{"norm_place": "pre", "norm_eps": 1e-05, "qk_norm": false, "batch_tokens": 32768, "dataset": "wikipedia_en"}
MLP neurons of a small language model. Each row is named by its layer, matrix (gate and up: input weights; down: output weights) and neuron, and shows model dimensions 112-207. Each number is 128 + 32 x the weight over its row's rms, rounded and kept within 0 to 255. Numbers have three digits each. A neuron's up and down rows have the sign that makes its largest values positive.
Before each neuron's rows, "fires in" lists the words (lower case) most often at its 100 highest values on Wikipedia text that the model never trained on.

fires in: "many", "other", "some", "most", "more", "certain"
L8.gate61:141071185118130179156160167114180103092143057114077079161081180140143160147102123125121104094069174105124172094152146120134139116150135139140008157121176087105134131109122113126071092072095112105124107185132145173114138111097135100151152137104178100121104134094121127141137146163164164167
L8.up61:113112147142148117151143139111100121087131149160123140098110124128154184119115072139164099106134147151097185090091157140152062176171084165101132186157153090100093148089112095076141118175143118116105174101157135138166164177116101148154135154100151107106113136093068134168149104135102191142
L8.down61:109171114113150188104067118103170134161110160178195104078069150071137142139102168176170153097149171146159119080096091139138108105162138114070099117110096069131128115162129209159159160129151087160124129121157140119117102146123156110130105134160144179169121112102081114177131118106170155104

fires in: "a", "s"
L5.gate183:118142097181188126119144122198133078133157069078111113151160116111200142122098145143155128096093067130096089106117158137085094128162152167084125170109115196118135170102165121129104149109154115142149153138137172099127161123195120127093130158186139128117141082147126087189095133116133115135
L5.up183:100107162127063115105148092127114142105147098115166075151167100073113142117073187136029129100085094117130097061151097167166131118146206095167091153126144176145125097119145219133131140114112133102141140163177154080134146122054101142100143120115131149105044131106095140195124164146176092117
L5.down183:146142072111162134121139108146163131143108118131140112099163131052130149176115128092108126060118139094119118071124110125108121123093118137113158145159128138120115129137137113160097092118126103165141155136110127132119122122172122119146148172201095119101159096144168108151104097168088123101

fires in: "most", "more", "out", "with", "about"
L5.gate55:080099164104139172101147097147133107146173160139113079177194121109151118101133167090104115087067159154136099105122128120130155135124104095079109127196193151178118187135163159104169085104152115127113140090099175158081142126137135137154095171071071137126097103097129186120165108156102135156
L5.up55:108102166144163155147177166153138141136114080065131083147097125099141156100151124125088112106169143111113165103077168088098125071145120125094000104121148136183174127072160102117166165127160096123088184168156194124070099131171080171110092170124130147124133116117190128096087140125124082173
L5.down55:112029155145144149167120129098140145203114125123137116174140146092092137112147090142087141110153137151064164128107120094128108102143215099053085159104127096069147115142092108120166125118118121096123182152184169126095111133142080122125143132120175129083106074161133087046132115129152160164

fires in: "to", "molecules"
L8.gate200:139120169158172165109127145113176097161161130149189120200177153089156133085122095132115151063126168104084128091147157152059114131113156179133080137133151108153124166061106085150118144212096111161129113114136107084128146103141118152220168137125079133174107180128151082140126121107139130143
L8.up200:101154183132122114161126140062119100137100105072127133085096121114138173177153135101173145127133151119158123138165126134105086168148117084094152045120070159161130117098112138113117135120124094102129092164113172156141154135112136058138139091081135156096126145104082115141146136119086156126
L8.down200:142091092145167115136179111138122130147142142132101068162104110112086131128166130172147137073128145068126135156119122151149189108129121164111049159099125111155152153175049123166124131113190140124129143201128111180115128130144153131114106130171093087161115126106156116104105103118124078164

fires in: "such", "general", "northern", "similar", "southern", "local"
L2.gate489:142069105129149143115195099101133165124106139107144144166133126136136113127117172118142158089105100162148143117133123135164101134160158127130072091156136126183192088115116076106123105119130047088183144126133158153099092177176153179161131146126172130101125106102131169115138180103153192128
L2.up489:112068164105128115172133094118137098100084145161154136191170086080146123136135180113064125111120131111187137142124144149202074084158139101165115114120100148168199118110110091068061094104100077109174123120134173162136116145150108135151127094109173136084090030105101153171122186142091190093
L2.down489:116088089169152175143144094132204157124124156122150107118066151145137141082139170154081164163121121170133149161145141065168110101115111093124097143118164142133147129095146122117163089164171081137140175133104126100133137125141124160130076145126199140096168127108135170129126131078127149113

fires in: "be", "win", "event", "that"
L2.gate121:151130127119060147198095123156100139113096184126124080099168091114052177181172125174127171172164167151118124104169103120071113107191125122189129111140175128120166151121116110094082125064127143074196170070114138118079122108168125110145108140134140123072182091190142163113139124120070135175
L2.up121:165134173171079082136167074132129131100117126136131129107122115119088165142085126103130209151124147152105037072095138150124151090109105147090153078104142111182125148128119133107153104137110130095161143077161125145166125064122110130112127156135166151042089084165092150128131130116090135139
L2.down121:115120147162153158134131155161146148167103166106127122144116163126141072075142101080125114103134161088088189142116150151115127124115139140132134140139105084096109155164092129137100096117143127184110091176079135137195128120180173129074189138071090110255132151100136075121114123144137092121

fires in: "s", "his", "her"
L9.gate384:124080127107158107106094092122137118128177158121070109196154130035152140107095120124131098175095148116167106057141124134131128121071152141137142140131104154196128146117158146080114130176107103058180118160142163091120176161103079130186141075162104126159123150077114161092074131120120123151
L9.up384:131147129109131105099168132113143120219163191141103103131146115066180141135156147134066082117129039109153128087095122088137115161156086152135186111132118145153120145128189128136093189133102134093152169153081138105157140102089096129113181177136166101133122125063115128167112162101169128118
L9.down384:124119143146106093062149094181121112160143107122145083108107134068104120096117119172122128148105105088135118124134115165087100129102117153104120109135084128075127151177161104119125098110148162129148136106152088121094099120166121197136129162143162087066163113139092135204160118109162172086

fires in: "that", "ferencváros"
L5.gate99:151152060091183184128131162160165156142154113139122126073187154093053122098143102150079076109165098092130147137148098111127147128177052116099129143074116158102150156096128138125088169080163119101159110113132127112069132119163123138145098128146093107120123153117107149154082104215161082122
L5.up99:116120108138167110093166117094106124119156115127096093113140118151127157092145104116135165100104051127102142179124101161123118166187083133141119102160126109137218161117115150120154156110171142159113121091160158080130130039134118155149115126156166160103126126131201103145156060157166160168
L5.down99:116153126124144113103120133147159109126101071057131128170115162094127122082137142151114118122101204139168171134142162108144080100096120106117107115135099107136093144102143146127153102133121083098033108137106133109143079145176162176230162095138151121195128121095154090169104123142116138110

fires in: "took", "as", "in", "take", "became", "taking"
L8.gate17:138164132165069160164136131116126128083088066121076146194107068102179122130137150148080133082148129066089158144095156103139096133192153142134117141095136118150152122090164094132159089121052148126108109166139164151154159175112169124132133182138059094120159108106118131117114118145085179155
L8.up17:078180127113121145124164134108094156162131109077096154109158062108112140130186152161180133078148117148194151159153082136181122201145075094130101157132123154120100093094118082146131129150135166108110117108063079095150180092131168096134166151114160161156107121151113126187083064145121129180
L8.down17:172114109046176143107091157152128120175173118140161136110140112069173144166129141118087194133113124166167153082137133140038155137151180189137132111114150150172121133157134124104134103148126197153121126129138118123123197054102127131181110173113124146091159144110144129137151121123077107093

fires in: "following", "announced", "despite", "reported", "signed"
L3.gate472:104104115161112091153130158135096179165112111109116136159117140131098139098117108161081140130128149154094120078099153171125067131174118097140152107196176176157133117150122146117157123126187056142149071130139146148075167096201098092165079149068180181078189116121121155069102113121155109122
L3.up472:149128145111134117115078115120121163126092105097142136174164131169127196117103043175112173160136197115079100076126110148116146059121133108153118102143112152144129148141093118065160072118215044104130097123151128171092141108157113085155096141102164179114118148162132168126116170131117122125
L3.down472:128114154136141149204123137074161119104098141124177117124086121142099178117114139145110105153162091114145108096092171110120147073140121101149145163147110106149087088106087042150130137095096116147112167135087131170128095078139081093131147190141107162050174167174167152091140143106097180184

fires in: "to", "and", "help", "not"
L8.gate450:138152191174096091182133161101157130111185108133152138170112131102149138121110112121208095121137141091130172130110114138108149135124172168067169093113112140165180077095157153066146103125136180173141155151114103158114188144148182157056121107150120185143122122198158141133123171139150165161
L8.up450:175145179112170140100121125117132136128193149122130155182121152076093143104139140129156127071122145079104161159145147164156146151137135106106179123129183115102145092093149076095165130078098123124129109108100062143116184134070127110086134101107101152160160165130141108093164171110121110178
L8.down450:182086145082151142111081096144106133189145140118147121127119117114090098111169175130078148042173120128118079065080156105115142133171110075164130129111126136108105124142113119098142154112137093114119161159055126131159125138083075126141072138102105131126165176143152124089169161118126143116

fires in: "has", "a", "s", "have", "or"
L5.gate292:186178118116167120184139050093116109110119153108183145168108161109131123101166166095102154155090094123184162122177137140141104100145114146095084168104152128124137161134060119108136142125108158140151187089108114130142115090119135090117188150089075132101106128108110082082101141081129125119
L5.up292:160150151151104167162053149153135097097111121131160112115148077128109091118115124136051102125181109103111078131159052121142058190128177139117123154102116096159183159096148146105107179076071106114125128085154148080029076131094158106105114151075146156172107092178121214143140095154082104056
L5.down292:145085146076177111137107110090111139102101130105131182117182135095162105140157133115097101174120093153182131136191097137138151130134111081119076137170116098109151088103109156136110142163178129165135150144123121140141167136110149120129142114150135132084097121127130091154097164119105114143

fires in: "such", "these", "same", "two", "were"
L2.gate166:135099130187106117154195112099113112074118152146133149165108127089163138135133159154110108128107122126160109118121147155081099118133176156109157134107101204179124128177119089121105154123141102123073090109133174049143201149155171161120083175141175083096173122088163115185140135082125125118
L2.up166:134096156103141134117150091149129066114139185146141146185079092141093125186137117135134148075103101092168170128125088114098156091160104149148139180159056130163102139072140059172116125118181096117126114089124133045154179127141167195105089161149187123100096129132094100180114151141081104123
L2.down166:117139122119170150122067101112154136151111153139166125105050107120146151107149110169092181154091127185109135084145095134128095117160140087176101125179096142166124164139150077155107147082144143158100165144053206163087106129128118114125132169108186113135179134101141117155111049146084132184

fires in: "at", "from", "attended", "of"
L5.gate395:145155128122125100083036148185170134168123163067185090117150071071152144108173130128148113128109185153150138109154169135178142109135202106129109135125016145121131156137108142145128177104114108087170121132113127124089143106135076164199076171117125136141123114093145095117138096065098055116
L5.up395:089152151096149122112093108129114099114109105093101102112149127175151135077121155075177127190159144150151096091141170131160155153115195138047067083091083076160077159125158076062074162120101174146163168140063135133157125163160134184127113118088121100164140160103100121080127170143094106129
L5.down395:091171168054083131148166168110196155132158144124122126104139082081086145139090118120158175157169153096118152076136132095188141134161150136125093078056095136175107113085150108133188096093145183070171133138136127137095168125141132072146113115129113136124140132114128113119104112091057094106

fires in: "in"
L9.gate97:131163127166128101170121083168133145096108082076131170143153064144172122103114099088108111142166107045137176079144163101113097126064139158147107127102123165172137147151164140164116164113049188114133167113152137120098146132160144140123094143099180123161139153109123136080195095113109196111
L9.up97:151151151139103123187120078114144149191090129090144141131101108093143167145132181116167192070092149123147114075156069103116163115152096102152134099115110130097083099134127106115134163154188180120094092102115143163094134150148145172121094123133145142160117121098117144149100144090141153163
L9.down97:153172150108131171150099111116169149097147090139090116199145093129162162150151114082140141069144156167110172202149113149087144125112189167140133110137141170125088140129115111128166108157126193159101104104113072164095132069162095156160107154057070119059115154158200115139164149088127177194

fires in: "until", "can", "and", "born", "son", "is"
L3.gate344:132178111168077138146108213072131133144099103115166126148126146080126107123096120131218119225138110107074054067078117174122134133142119117069123093155161137109135103164144123135171113160143090114083144121098165073093165100183127131141135114129146116134086121167106108118171134072184169138
L3.up344:124124145133145151087159113154149176173137083146108156117109147154124096088125148111113094101139131130059159165051183143082122108125137100140086081130096164130120127065090093050123115140103070084089112155169125130180168151134108052082105145170155118127125119115163119127132173108155167142
L3.down344:130163112081131103102134178112091104116172129121162145147163158117070105112100164164159116139130142144070133097071143080113134168161176121144143117086135159110098110072148120066168152077074107108118112145110171180133086103162138105140113162130133125074082105144128160035162169112097068180

fires in: "to", "opponent", "help"
L9.gate174:167136152148143140145132113149119105187107100145155106190099166078160156132145058166092164099181092140105136112135186091085144142158110028124122111109129147104119114143098150106156089116198106161121194136084079151088143130152178120145053112129135119092117136123103116089161167163168133124
L9.up174:140132133103197148115081095125127149122101119148165170171118114144161127155114145205101134114113097136144152089126236126150203107142149106128159118112154145114152114124117165154086123128184135112134101160085157127086148098090107156153119127123152172071103088122146164068114132136057190106
L9.down174:133114099111132166141126138165131162181126095146141127129138075075148117145122135117171110126153163070115132172204089141085113088107147189162084155122078117154133122116135144139112158195142162111119114157189183130127119171079136103153164114137102117069112143172161138084099167132077081172

fires in: "from", "ferencváros", "money"
L5.gate130:109163126112118161110055096108072159082191118140166109103133119120127079162087098140152129152109152102102117042130088107122191109060116138157123136155089159116128135104110159155150132103097129070162115151115120119131109154138072125196099098203190190178141134084137115131107078175173061119
L5.up130:123089165032155139190105155084113109151049120104107147170109122162173128168091175120140132093075076094152119093159142081108139112092158102129151139122141105186100138084063190101115066136180097135112124155076113108113141123126163090124121165169143081132131143131187079146146122131176140145
L5.down130:103105088135115127128117165154147071175143118147104125153066171148112111152139195123168173080128148143154155144113079140179116098144091133093219168102162060093143102097146121111138156129078131108138104120112136128176147172110147133043143146121096161103132134102116158105101161083079157146

fires in: "all", "both", "most", "many"
L5.gate470:089122154127097108139135122133117085111169062110090119142098080147127135134122179125145096170114142138098115129130157164096077132176107141129127095088120120103088146110135172133139149133158158180090149160144080102106121161094138104133097097093128091117168144070097210122123135137134098118
L5.up470:098141174121098101132135167174144086125151125105108118107164134106143107155123094127156087127139150179153142077116157077095061132191088151112106126167168097178106070103183117122122122118156127081106084119104131066102108099141094114123055103108153087124146103140149149128143144080165113118
L5.down470:109151137099140140125146150099109091129158186105147120134152134115099167143150160165140138158126164110119128108179212055076121176165128186139132153092179055119152135083115110114197095129153127132147120138129124179148114161104112124119126157144084136115176121128126143148123163087190115118